Part of a small language model's weights: MLP 1536 GELU, 273M tokens.
MLP neurons of a small language model. Each row is named by its layer, matrix (up: input weights; down: output weights) and neuron, and shows model dimensions 48-175. Each number is 500 + 40 x the weight over its row's rms, rounded and kept within 0 to 999. Numbers have three digits each.
After each neuron's rows, "fires on" lists the tokens most often at its 100 highest values on Wikipedia text that the model never trained on.

L2.up807:438511483541572545499555534467491466505518474560482539505480529527475424487505442492492478528514494642521407491607547460487465538474536452542528551482547512434508470529520493448428552496441497411482531505508548533538528479496453490488443519461433523434484484529488486374489448463568547452613535444516443453534564418482481503573500510509522508466476469506542495512517586487466459503553
L2.down807:470454502541509515487508481470555525503525518441538550482543553523518464495479546447538511576441468495570533498424511485527531471525468455541512446467517474560541523424446481583502464503494406500477523460484434554463523494565514493501511475451446454468519530453455530539468560438516521498465532501495536533478520553497550507580489530417563452509534428524472517503547480472567522519453
fires on: "op", "ir", "ic", "y", "le"

L8.up299:547503594576480516513519471471561603476456545520519537464561527510489500517553530499525513472510530442516470548521452502472529486480555490476493492469509434504420530399477477438513520578577455523546475563498475513517478515541512532463453503504494512497447532487510473442481477544475517495541554587496435471473457470466483519441479483495537458478499487525488512520540469460561487518428
L8.down299:473447525513454550444537443552458505405461510499472518526518489478579503488444507564534531486489528572550524523475501469493521460473462496605496517548488505527565464426426446508511523451474529448436470503535512540549511455460486437546507448511440466478472519527434524594424544471537461495442497556488482515521495568492473547476464489469395487490526520504491556496483483504582448531518
fires on: " com", "om", "y", "er", "og", "s"

L8.up69:433516477478438549500499519454407515546520566502475470521512431495549480568510472438535520393528481401517529433506512443457549473489469466490515438513473508477477604528497518481475541556555535487439492498516470541510547562522522520510451513510482471455548433535444477492470464476496505526596490489508549490493501457487470515520508449457581507513442516576472453497505423520479610463537
L8.down69:506516509514442514465501488489540495541531516512430531483425564526481522447494484557482470523561514558525577527526520448530518439497521386454483512489450478499480454574491425448572521490495508477492575480488499467539476508469494475559521506444515448494485487504487393516477481519541460514465589430541501506533444510460439495555454504537450488468502522507533472468471371477485493489491
fires on: "ov", "el", "o", "ic", "v", "in"

L2.up1283:524464473501429590486510513515529465542513468454480596493522477410568494477416546583516450459446545478559514501447451523514509488537478497506498543608510426602504506578481498551429574473510515491460457496510496512516527527483522489535490554533453544520511459534519536430575544530589459535514531561478519532521538448533454512498529507513405453545506482503524440516451400558527471442505
L2.down1283:452520565472444526518497503519443552505533541575543503442476539540438522449526461518472565540488389514486451515536514519499481489489423511507486517502504518412509476500508500497616523523525486515556482538542448472555416435561508500445494519460513437488537457492519447498591470470493524456515485459487495467498451526514473451482495501452584559483547524466454546483448550480415427417485
fires on: "as", "l", "our", "im", "ast", "."

L2.up1190:492456524475542492448453451551466493552555530438489587557510426513527444558544508493445538474544476472522551533450521533473435517498526582421509490427415545479548515500480538522467440479510575472524502494532605438467532456499519460536488475470488464525468528485478492480516499547518542535549490471477577498485503520485377462496550505473505529522532567507512541463539460524492535457556
L2.down1190:575485558493547467515547470483486494485564499495484423411419539504502498470471438561522542492492434503446497470535394551549492538509480461544475541528510511535473538524496496493500513460525501459472518438434480467493466462519479600479556456567517536457467413474452450518494518530525467546511526505520457445510459528554528481460521512473513527540525512468424445539485487416513501512499
fires on: "en", "ions", "e", "ver", "=", "b"

L8.up982:489536477465519437502484459525538471466479488484474508492569525435490555522459444552474492495419574595518482530555567535473481471529506453483466514439503537480463541537562401400496434537562505531535504403476447527443524585449542457519404567544513501516456538532481449610522508454503535465507434519502517491524529466462482507489551510520484483537468566453542562568488556566482551471516
L8.down982:476450526490452522489466451448524537464596510492512520578514497548497499530509588499439522512501479515401478502444544515494440508514513462468572514508492465498537462481491484585534495469468480526549496567454432448568462504490480527516580525492525501538558492479549544522489450465417548522578471524469516529533516485525550478470494469575470575498516481481511548522471509441484520501521
fires on: " d", "ed", "e", "b", "th", "ack"

L6.up21:508513477519472500576492505412492471484550557516496450440528456521519442550523464472512483523535506449520527512468543516454462530483493480402491509536404504526468515474434530463569477398532561505497453585461494509449512507491475470493491550484524463463510456570504443475569508510513551558522437483444490509496539571510533560518469520413548532511556547568497519487541560406501527490468
L6.down21:498507510428487510462501387480517514456468412555496533555441473476499490483456517568433514509469480490491449567507493478520588525581563476575423560537620513469467476407486449383483461516475447502495535565574551534500514503464527476474553453479482570510531500563491447534515511501517495444494480493518526477510498466582473539494526511493529472513440490517545528479470490585463495448391
fires on: "/", "es", "ing", "s", "ed", "um"

L8.up1204:503587525491485469464556505498484470431453538514501487526439533521443478486471539423499551584493459503471545479511522511550509569504557528590485532437439510488482538515510467576523495524480486553550506487511511490446456496538466435463513538498509492516563476507488509533566499508604505490498525467531542579514489448517547521421425468519545491500472479490472516552522551566456419556477
L8.down1204:508490429492453478488499482509520559559527431476564545507452552534487488484539485490589501513367490492538519544470504553455484496524480550454488523546512456492444555543500463474499547527488531479526448546490434551449510541523467504524552471501542517524487507471484441467505505520431450517499514472543622519534497541536477578536502563474473546507496472493498469503476412513519551439482
fires on: " pl", "l", "|---|---", " m", " p"

L7.up914:452468516505491563457488502576504510566491563526505520428470510479522527514408410494453558479541481473485455538498504542507493525471488481411490542527479582437502518519548482530458460510418523410511502496496519556571443497477531537488545500512500596463560495521492427550433545530499469550504524525524491511460514485540571533464523512461481569506493538500494481541543503517525503488517
L7.down914:487584518432518476531455538487505460540482474471455596520505533520462516520492424540493509531526504406479474482590559454520440443474500497525452461491469518551548510506543539543550495487434522496529464516507536498510486500438471539543512496570495533482564484451509541507552501533500503537480475470556537502484521546486522504571553460471463482541553547503460566472404558376492452517539
fires on: "g", "p", "d", " a"

L8.up761:527481499487486484449418458462573525495489456464582527570520492445474444527517525428439485512541435511564481582502466584509478562483504513471449458513515529430509480425558549488503547495582490541482481479530529443477510510501521530525531463432485509472471575453528491542497571509502551506497526531466519462445502496492550457470458486466511536542542504525473396509528415453501474508503
L8.down761:459448556448556506454532549514477485510552464471558483497445452447391463427560537486486505516460479442591445524463515555480509510478508522418501514518552542528494541473513497541434502506452545466471559542511488529543594523551531477504561523465521548566566444470485466448486557492541472474482504558604476546447447453453529428453518536570566535552507540484429457509507477507495505472448
fires on: " se", " ", " f", " l", " de", "–"

L8.up58:491530488480467456465454493561504545495570479469448519431501514484569510488540478550495553525487455524450515520452481506387528465458498432524414568604521509492524477513448527401469486534417491436496489531493510564544446476488553505542474514485517460526477494472498484524464546490489540487545576503511518403517513515513460484505519484516420450572444433536533517564510485528475563480496
L8.down58:502518482508425466476457511530467480422493571529554466491521495434513456541513555482433565474555460477513453483502529427570518550515528509532530459460521475516498446496530466540445506502483504554528538466555531492470541514486430462546441474572546545448464513520536450508486519549575500537484521494418480578474473508496520504531493508531600455437491493492546549468481554437522515510493
fires on: "el", " of", "l", "h", ",", " to"

L6.up435:442527478462504481510481501514491484490464488462483547524550527457533489550476519480495482542458479503490492524496456515501498516477460496493495518480511448498465547565525393498549561477546515500536448522515460481525467528474499506582495450429521506510553473534497455591538490429479510554564553491445483489457474510534445517529527547556491513574598511391504445426462497506523496442454
L6.down435:535543448489486481544610479489571483504557502445506511471522507530449524539472517455520448477493567539464562589486450530533504445510484523513612454402463518454510521505487476519457483486496548447519433453410544524505558456546464529497500476523446472463464478532509490494507550474569566457552455457488469511555489511521505451568524458558504465517482521505495557528453497511515493526567
fires on: " e", " of", "0", "al", "ing", "s"

L7.up592:491455493416581462493505342476510571499483514503437533504523521521492469538481511499418458496431563557564524480441530467563520444511499525470481433511497528475490529505469526461569485531526597551490551450531463573494509567484440494437535482535560548503464543452438468524490521422503567548466510489485420574484477612437477512499551478482480518485494469493543528543494482536472450453467
L7.down592:515447521517555492471486567517557506515498566515485512588507593477496480508465496590556569485489522518427515539518494501514512471423490435542467521480509457511470495446504496493587507405459473427549493593463452517566413540491498487461515486480589554574449478495469496449480510462528427500497537520502458502499540520545508478467528521434516528544542564491511493513526488438475476459423
fires on: "0", " s", ",", "2", "00", "3"

L6.up160:525551482532500507545514489456536577482441489510519474539508456525479533558460453483496496504488482423474559493502505479504427498452460462450495485458537392580485502421502545478513442526481457578595532500438503502492496503508521498420493509538500406459466465507510448529505524591494537547471472458515423521505520591473509555581570472421467553529509521567551517550573480485503514481509
L6.down160:447422495497416573469511468588548514575529482527508555498493445475529488517493580495546554484478553533503460465517530539454494491493473401568473469496525482467481481529505396424450476535521486423495535514536494518541520477481557522512530535484435529466545449556462543463441567512504499487513513432501530503508515424557562435421411505582417473475599475515495477471501515477520479515495
fires on: "est", "s", "he", "ed", "h", "ass"

L2.up117:523449456479560523601521464481458521523482557439491462498508526499549570407501496533547492533469478530489488588475592567537511486504443520547555503544493406472435554495564522487536438464551467473475533518502470499551569526514574532567433519478478496507468456542465487482543514522583436490485546527480516545573525527522494522533511531471464459485534549508505494564419471550486473522552
L2.down117:527537408549516478527488477555600460492474496495468508503609537443447562454543489495452488503511485457567493479441508480439472443533451547461509474518524454526490538533498517533467475483482507407543498505594535428553447450502482481494543451480453496466514481422492403525432490543450518454489537572493485561503492583540606431492500533522528550606508524516486550466486496452480424600475
fires on: ".", "\"", " |"

L2.up1335:407493562486525491490403501455497476480520433557532469581551540473550553503465516481509516517471466438550554489571504489472448547524544493484413585408475476484442522510518554558430474544477487486538520501538511446470526436485478489471421520522486544532529523494550506517460528495490450584487483491505492533449482528495540561529522510475415484491527458499485511511585525501406548438524
L2.down1335:547496490473533497512616474475429520536441504531486538444494514479491416509486447514528447548496523502429480528472418502520575519466485551489533386540506526548592516527461486534568541440505484531439486474470511480518525454562537507536587480463477469454531485492467503448491524532497548479478480498510480461478530520480501494506491461501550502531441496519473543451499491506540533512541
fires on: "in", "ing", "i", "u", "ard"

L8.up133:486471487521472543478461535427550467500527493476543459471466519409452493486471529452462564497481406542543458495479525494532449492490532424541540532464543470487463541466481377506465490482443519480551492465541483454502564571499515550543456502612424523519499551530474467597516452472491516521463434520513515524463485490496532508528410510442513550567464534473574566563517504536506497529498
L8.down133:516543570487481441542508494514473457471486437469515573542405525508504470413514527483480524494480506430490523418495449502444480532516496531443471524518502506464566544478463488532442556531512523502512495503481473537503456537465487474454541491383485419509393531437469542491512531469539423484475522520549471474456554536429523538501562536512526477437526539483496499535407511501423458489480
fires on: " d", "end", " s", "e", "n"

L6.up1042:475525596461435509545518514535500498590546512510509588546455527477541466499457503443538476506488490519553512478544495486519500560510488566510486492478438534473520533469463463485582579517505469479429516493447473496521473519483533477515444441473466421524446532503462500403511441539593526541425439500466506495425459515541532469476491542536479446518516463463498442491540540491522532549508
L6.down1042:465467511558541575478489561559499541504529544487568520517441415529439539483559498579511504430536502542436485515511417519525497482437506483522494458505620525534501469444540452511418493531441530474426444455515542504550541495482518521516511495474513545539488497519487518555512547449489478523445514512501479546473459503490465554514470445482492495507519569555500517388504491466504471490431
fires on: "c", "g", "f", "ic", "u", "d"

L6.up1445:431480471487478504498542510441519491595514415488498563426513481527543464506467506540551539513433525511482420536518552490559472465519475461450474566578441416553472516519484508549477500550577497501447510523529466472593535498473505463591477431449439545447493442532524509444481553539469526566512507509531509493481539508526481489433527431574469497489556451450561446459526468499447499459461
L6.down1445:488481584441541520457465407542585507510468481508479516490491573512469483541521460501463501515465521474459499532442488485593438548523573545513414432484515601572488456435523462535508533517511578510459504477442485463484513482489483539473422551454464501471455435483539589595430495568517489539486508488507365505459474469521524476502474481501455404513494503497533500499559475492499445440595
fires on: "c", "-", "ic", " |", "l", "."

L8.up1148:522523530535551471443449485546497572508458554577499473416439535517581435518500482542445473477515480582463491564445575536467462503513522492488531465518571473527456537471449427503523520495525494466500509531533490480540544497496508506465505454577479508520464523447586448497527518484499511542538513495491462472472516487500511557502477478425529514516549555455562478484475551566471433451532
L8.down1148:481469524471481398536543488486493469502511489440519475515495436515468514458521505560576453466454463520516558460607451471534548474438465461536508524491432531515570519529478470482476509477514502485463539533508465490441391422461468553557573530569554567483515562539494533539493526524485501482553525512468530477501502360534508430526506478554602504446514506525442482542541497527543497541474
fires on: " be", " g", " the", " in", " m", " le"

L6.up13:498517525485509549467519485399591504558532592497515499451481489466487460444469414510464476523458474418508447509516483453477548450578560500498557459541481474498447576493496519545475553462521493500508544541542457492469540518521556535535509474488517500500534467446541486481474557488488557452491439529518466476462431586483460475484490482526456522541457509535543542398512494571521508517539
L6.down13:560502476470507439485514504590499463445468458497538436479549467489517529484494541458521403496500481570522587405409524487523596488514503482526471464444515463469539497570515517477512470419562451519459479438488550525484424473516476509453488546487495513492490557515520473513479494518442442549470536447514572575529492486506499472488548488501649468537463521520414560563420529481475501468477
fires on: " Un", "al", "on", "ue", " of"

L2.up414:499481526460540528422517520434527490495441539452548455529477511547483530529481490525557498522534483472504464521476517527575556506512478463443529464528467449481527515466445470512508516526507442443497514505446515639520427436418509518481548546572501551432495465516507534553469524480423418516519439510568535505477555574528482542497456518455491508492531541544524517462533451534506542509492
L2.down414:484467473474406421476444542495480447513556529500485529519565482488501513563463505545467495432515516499407502552458470478459464566516465522479414473542493572508464487506507512482514455492464548439494520477506496553570496531495475544513478508518443549465520530499406478520515487445512399441496553494474458466441437472532454481460525554514468557513527561478507477473512507465503545462529
fires on: "ct", "pp", "d", "lect", "p", "rit"

L6.up403:506474527538446518440487447467499446517470503503501500464505501544483517476481542488521410545474466492493484576489494560570479539399530478473443508469456474486467451435558525464541452535515428479528516547526581504517490480486518494515532453512454481515473561502484527455449528485521551442492515500514520401494511566468537537539506503477529490601521512489530472487492448507506500494514
L6.down403:537537502474458505567528549523519517550474531497500535529452524491466468446473558556470537551432474419496457431482492531513485469476567493496514490459511505558525553500489531518519504520526561497502526499456545440463533501582515575551470568484535542493503478522554497504494524492539548476483489483487442541481441543490566459520495529476474467536463491485421495507464428595456424471483
fires on: "am", "w", "m", " the", " ", " f"

L8.up650:521582450485500527480479456515540530445441488585529495528555529533550521433465475479472494496433454583610432529502530526485473510441555463523489432498497509566447508422512478416499465480504519473479490514477556559492477527509501540597504552580465539429447526493522436484488496476478493521592573511460513449458475495432533472545452618425515504507532547526473465540494455496475481485538
L8.down650:537519576477465423494440391508504513471484457474469521472442533572541557521534439556460483533570505533471513494534516415594571487401506503486466433441492513517490523495540470538518530492442455494470546521527400537531563516516491453472492545448509451429500607469485459481475553561573453481551539439480505513481545526503528495480511450499606535523535538495539517493518485455478492452477
fires on: " the", " g", " d", " le", " m", " de"

L2.up404:518594509532485481511475408430574508513530498443510497522527545511487444530586467529450481537490506414492458489512559576534480431569478462463482543548502452464435491516533530546606489460566532471527485545513524516532467471520527474492486501519537538524450413523470459446533472512465469452479420497481555511510488467499487576525471488530438511503520481529542521490567511529508569538489
L2.down404:548401519455510518485486527553478527502525492559531490468459486515568533427444512438516535481487565510571483541479488450482512560462506447572538494483452454523477443473428459482481542513459500497510560530467492527472490592533495525565419428524491568487395448516497528546444550525530543480554540436493471497496480463461446547451457486537511478445444506513504501523447538536520447436511
fires on: "ed", "d", "ing", " were", "ig", " had"

L2.up694:456516441497494430535524512486399459486504508557529447558565504505549439509478528507478413495581388552477500561468522494494433521528477489503507544511412512465435528521475509435555470510452489526522596497584500483476477550487527503494527506510490467485451408512514513569550514448448515428517488522503451471559520477515507460500570568573472489455508484381556474458525501522484476553526
L2.down694:521529481575520558516521467500548514513493530511461451476459525530505519404447484503550548478459575505531520473567487553488518485534499453486459491479569510544580576525468527515443505528562534442485446536448573471503458452516517491499487483522475562446532575498500506395490467517514503568527472467531527522472561453487456516565429533412538535527473499526396488534509493486553447503499
fires on: "4", "ary", "ie", "ing", "ter", "own"

L7.up801:514502462518508538412468444474495489559458513579507557473475499474542416507498506513481452411483472524549539531548536450553474542567534476537518517501529512450480472492479489450395475515490588518539500552537598538492529533504491470499491532448483542537540511502501505459553467438530497501537544506467539452493551486560487473572414491558517483520462549500486474509544445558520502403520
L7.down801:519527503497537479563541539498522446505458520477521479531491531530537505479526516559479440428524509453499563516491507441522499570470503538472445493501464480570509511578466427508469514451582454501465489493459447463504488469487509455481559562552529485435468417504483510457450516517438523529456466425519493514521514519481561581473612445505490466458541445443491538465504470487476475581496
fires on: " in", "f", "ing", "5", "in"

L7.up1179:579544502508540477455501444479521441518507499442471517546497526556557441457529503494534500425410464527510520393571483490507511511462482474534518506488497501441481536474456517467503589528479595483563451522541440498534478488542511498507477489439521485529468556451545405518538485474509483495413497457449435506495501460510470577456509526510455514453479536434527504500463561479428500474482
L7.down1179:450508528535453489532557503537508485447546451562534504488512461506545461537459418469536457526523523583525570565559500556505464465526482418494473450439409540525487510553477432502507439436494458451486491410546500496497463443503487514492589572552454454516562472516524526461499510467530526493514495484456520482485484503487525410550553563481521502467569468551560506587486478465503534496558
fires on: "ing", "ed", "ly", "s", "e", " of"

L2.up788:619539538509553467505444503507490483441511523475521414514513528460604487444484539498503442494570413502490473536498493557528484550518529529474515521498534477482529536557427488400533505446491497600597562507496533485530601490446411494445549533503465498432447526480535543478469483492579473475498563439465480419522519479448459497490516538591504444491467490463522473513476556495524504526516
L2.down788:487514463479550434499530521483507567482455536515545483464549517502484427545534493491523469567468515476376528538507482433545472501441450505506446476522421532550468518590562511511471514429550550450454494484483516492418491481484503496482570537538482497588502510543515483492587471607507529459426492507501508524454571464478539513507505523477525484455511440440532449551521448577483501448543
fires on: "ist", "ing", "4", "e", "ard", "own"

L6.up307:524495536448556558496463444383562477455486476439509550517490524519478450481482506572495561470450519498507489554510499504487492527489545488531536513385505529430394528393518463497467499441526486533503507456465518591493470523484523512494528539475522450492534500476453517490428523510509565487542478500480436492533480564453450478529499531568531466490507406554494535535567523533494448495476
L6.down307:509445452498513497523520531566511427470532539537500502525493492520542455524550486482532449496539476511459553468421540514573488481489513505538559533570474509458485525509491544430537528507519449520536500493517473521497524484458510535415489511434583574560454529545545427512563426473509495533515478416426554589507453501510477466515472484449457528514502468552440506478525468518501449501453
fires on: "ic", "o", "et", "ent", "or", "ol"

L2.up1467:453435481562545577472473561451492496456466503565556498491567513483489539505485535507543524536578494490485488536508413440530413562449557502534458523506475474485455520497533527474511559533487534494521555532502556560484548507529521426509529478427503512505439468523514478456505487515455501536501567530436445460422485549481524553478413517563502485393485506535477580458502433500475476422547
L2.down1467:505475521498471536547476465491454510480473496500509485444476499441514488516475505476525446565500495429468543450496521434428519533469509518505446443500540531518488534502551451457474525520575494459528528555531520494502463415533550483452506451441483452439552518532512499394447526452528436490508514507528502476528572522499506599546537456490515483475553494467427467570523558473472540493448
fires on: "s", "in"

L8.up385:467469534482550482530471387545463509571468540490475510513533551522521495421469507508460481436503510481479479506485518488517472475516459490536535430496479541461465562452457471580473566443528558539499515477481490559514425565503561490509456536455502573492551515466463493495460498567487546536561503506468513507522542501467447479560529438402582539511499504545525512483466458554459481465516
L8.down385:498529528508525480518439499492606420496498544434489471515508462551441505487475551524441524487451495481551542496432459534437427523522474584512524497509508527524498483510455495509435507497534520502476525504539515496483506447542556573466478451500511469455548552461526506479454414426528519555500515474427574454549395535552512507588478508502546438503557461473460529514533476559537537476495
fires on: ",", "ic", ")"

L2.up1533:533449559531554581550523520554479457483458450551569457539451482459504527473515511512583495448514542449463480503608456517439403503477544492497502507448480402445489476464548458431530530518532485449504553451534521437584485555467491576455433540400525497491428496519490423563487483502488475451471544495491528462467528528423531498469439556527548529556497467511472448486528519460460493486584
L2.down1533:505569489512442583538493482504569462524528564568563475515546487553542566517519480545511508448556513479498523515502510448506483522470472502483459532479466465463485528505509526422470489526504482475508537476545546517487500499466490560509514505615435502508550523470446418415552467526533493503557510509590508483542523552504456529520452457545536459517548508479437427480487547527481480481490
fires on: "1", "ion", "p", "s", "C", "ing"

L2.up132:529524522538546514472564463484500516513473429434463507454503553520567582480474462537497467497490509505490521500507462574556507454533531483492500509527417475500531478525525489451537493510614417382489574543449499460519558514476569510539499513535480473524540459495532477521519502494531486521454521510557436455531525451514505458458431524496417506519414515475588453489507493508461424526550
L2.down132:504507475485523471537440422490504511546542547449480480546518523455484517545521596579441538448518543547519542497510510525535539466551499518448555503513569543507458448522447516511486488476466476493518495497579533439541567532521490484482486389529577491486389537467522385411490530511515520465514474514464430512442455509558573492512527521541480495532521539502448479450524392394495506475486
fires on: ".", " |", " or", "c"

L6.up374:518581568461441485516465494510498550435473485536478520487540520491430531459485533531502492546499466536570478556638463485504513403473485518524492411389474491560472472513454361495439473457511500527533503469499506452475470545549484459545475560541442523487501554614533520593514535515567513521495468486430423473537526430502560541509504544542518510565496532506475567564517526525521420487516
L6.down374:575519417539584492512563537507498440521484567510410507562531553527484458491554451428523443528450540522530464489442566495505485562521498499478529511502554442463508481460522510562456554509519496546506444461486488506486545550530575474406547562403476485494530464523571416444432463521499486490487522525559534566533461561472477516464436440443472488522542456460540553514547512513458498486476
fires on: " of", "e", "n", "b", "ent", "al"

L2.up284:465575497514474452441486527508453468541510477473551574532508460509437509519524465386493512559523430527499501476546502459551420449527527586453501466529505461526527495468486498487426453386478588463496502410501588507507555472508551490495534451514488497533464442502480553495497462479512542458477473481438575490525511520498464443565530486510490448459534510503506530557415553545477420483458
L2.down284:495433622459546509565480495470577473530503483594556477504527541433499492506464564518492551498479553531549508471496466518478470511488459434513544536435493506525445473497505486583493467532455457502530438583457483484498469507486428475473510527541580431527592492468460486463546509512545493495513576460555487514420549471515553524402481518513455460497475549474455476538535510485503518540503
fires on: "=", "i"

L6.up494:490508494446531482494470489532442477512471523456501470509514531511471462456515554429402480506502469530485535494514512514457479508466530464513448485496469468466481521424537493527566578555540525448572515485482515454577452542544488502548425458479531438476509499461476525626508461559605486437485556523497448515558462511555427592484569541533505491503510507494498495490523536449528525515542
L6.down494:542475540574433446550583519483513461519498448514500524557419477493552554520389400497467473512546497408484539490437493478545502516501486567473458482500494553477454513506537497501415481486490529503492538492502450556414520503467584497462485476566494495495504458584438504397547544531487492570553425460506464505542475536545485460543372528497556452528497488520503506533459491565520516523508
fires on: "ver", " of", "s", "ts", " had"

L2.up204:481454498437440575495531445503458450502482491509542477422479595538501513457511522477380519535537560515452483500475524486477478482458564518564504454520515488526468528506531539477516557465443550449579545474543481577499476481454566450560506499477482523456470536491509457478486472505495482518551495450465479444590521413480462422578514509542525521503466462464667519507512470522512511499459
L2.down204:485449497562482577479446373572550516516557454456473503547523553471469493537540518507418479495555543471463491541532529443476558588472504471518501540448451444478515606549483522511460520515426525491525476511520440552478548510500541409495487500443439480451526524552485474465512493435535516495530476444418452457543482509536506523561505518523538525495512447485614434437491519539522492476443
fires on: "ig", "s", "on", "ic", "ir"

L6.up554:493483540462534581413485476514550556486524533534564514474452448531587522495512446531450467460495534519525499484523569460502495506475452488512545541524514531496517532462491534489532555401526596540485537525522480449525486461523491476530524550476486468553497568472399507452452500544518531555455488470519498447450417560490479465512472473457448502503468500558538471441500487513474449500491
L6.down554:493548481566521459496502527525450522533565474549479524514520470518490511508528458438507511544510451516534509515484562471416490479417517548544476494556501489578509595488477517488491466504492459490554476555492499569518541469504516456540444496546515468397523555519513507521481461457457440442537569483527483541546529448472498543493506504566494449486658526508445564482506494459512503520542
fires on: "ro", "ter", "ic", "al", " of", "m"

L6.up1100:505467535567484484572454513556520472530521523521463497461496543458474478479446499452552539463468433485477426521546471401449560572442469474485476544508559443556477503456479402496585491507459518528487481529479480512488504477533530505497557487442433549526477482532487492507494455559536484545531402415541491503421520557457505541448456465453467417523449510425519436535526475582518491538517
L6.down1100:510483528524443537470456469452465452496557534521536513504453549519508549473508510508519532526481547560466622595501559617508447474477556470523491502439529497489547563507499520449560461545516514484477470480534589525518491567530546513571427576446523493488446474451524485492518504435562476497512513482486539487459468473464422406513469554549537490497498506525561454473510521455502489466499
fires on: "c", "ic", " st", "v", "is"

L8.up1163:477552458480479531473436468543414468516512570524485495514497465431516491445495469469426537458513402514456414520519531478435490555522444423549521493590536550439438549544503441508494444569475417438463520514499495490513562541433591529481406477511554479567542437495502552444533557501488434575425460509413559493449538531528522482498514509491490554617491511499506498504473463452480530486519
L8.down1163:480522496543536541466563486499519542469574491480470466584501420576385543494516518507538457541453479508512526522520467434538487511528500532517427456470485483548500543440533531510555475519523574508472492461504499481489412422484506537474540544540520514502489524553491535457459477474493528544524481477569609505454498482601551519539522452492517466449435487565539525457500538510466474513494
fires on: "p", "w", " d", "d", "v", "od"

L7.up1354:504545452453518458502489412485487521475541546561486525527459512469523518493503417500530484497527507502505522564460546500566515574495499511455468456560481526594419494504541496505528488534527449473501511549491503516565580497473445491509446472593423539527518498531506480471502503500548504532469496537451535499496513457509530567509476539485578539470532533543523499467542440510509448466518
L7.down1354:526500515488483552468496600452470472485479550524475497469506438482523461461555527520469473491470485574480456478532566491533494490495455550519556605477508509542512571396508494479611482488484459499523553450477464466477505546477520525451543498461503525575509475490481504503394475504497521543454481543483543480533493490462440475468466510528525468562450479463506502502488554545469477490433
fires on: " m", " k", " y", " l", " f", " in"

L7.up147:425525482523524553534455502524506462576538475528542524506462504460454548480459519461465440526454490492541495477578485498471484511523542522527559509486534518499541484488496484481483524495519475456493542558540424557554521513483480529476423444478533593545508437435430475576477502534502580514462550502482477475451484519447543444477498521487526498497513455448543497474504456507501490429426
L7.down147:576493500533484525534445526465522564497528500520491503514509444520462536464513478508483552620477417503524501495420435489523530451499474512449477531459473564552507439445540460506456490478420496515452471475437525529446563466476548488458530479477558457500474506515511494542465508457490581502541536451509544456448546474498543557662456472483554520548483510476509504434528451537453503486518
fires on: " e", "ter", " E", "g", "ic", "al"

L7.up565:535488456444484484437435507447471479446506508519462505512473503443529525550469491462611487493495538474464517556556505477501450586454470471561447462539466530450472511601551473509491524385426429514491572506445561474466494551452551486529470506489417526489496426535449502484471556533506480501506522520478552545504524539515519482542441524502534496393504577532487539499531477475500488483494
L7.down565:523541539538521448515506500557520503465458471449496468499517488518487512439499368537388455562478498494421454503516474495534513489528482552466587570495465519439521499443475541493495446532479492529484457498475402499575488544527519482517535414481555529530484512510456494529507542475550603469514489511502505490538439463544476449519523504461539463492568480426470575529480510443499460551488
fires on: " of", "in", "n", "g", "s", "a"

L8.up1287:515433441432607457518552475470468493511479518518489567451466537553520490498420495471495498433508469446536514472508515482551574547546527513472475477556504497523483555482472556561466532560552470551457468480405537486436549504434465500517497493447535477494471568496512476528548466485575492468492492475554586565530450545506564555535470540458469528483508509465487522485449458486474440407527
L8.down1287:526459517579474556486450503495520536489510557509535447504565484489484460471563475496400524512465542479435505483568544484469471464524513496556521536529531496474537560469487450463501472520467547405541495532552448474543557444501502542438446527492536407509378463533500482496480469543530476480486513542454495415455572487529523505507569451525535503445519536429528429450503427537449534554504
fires on: " and", "he", "r", " in"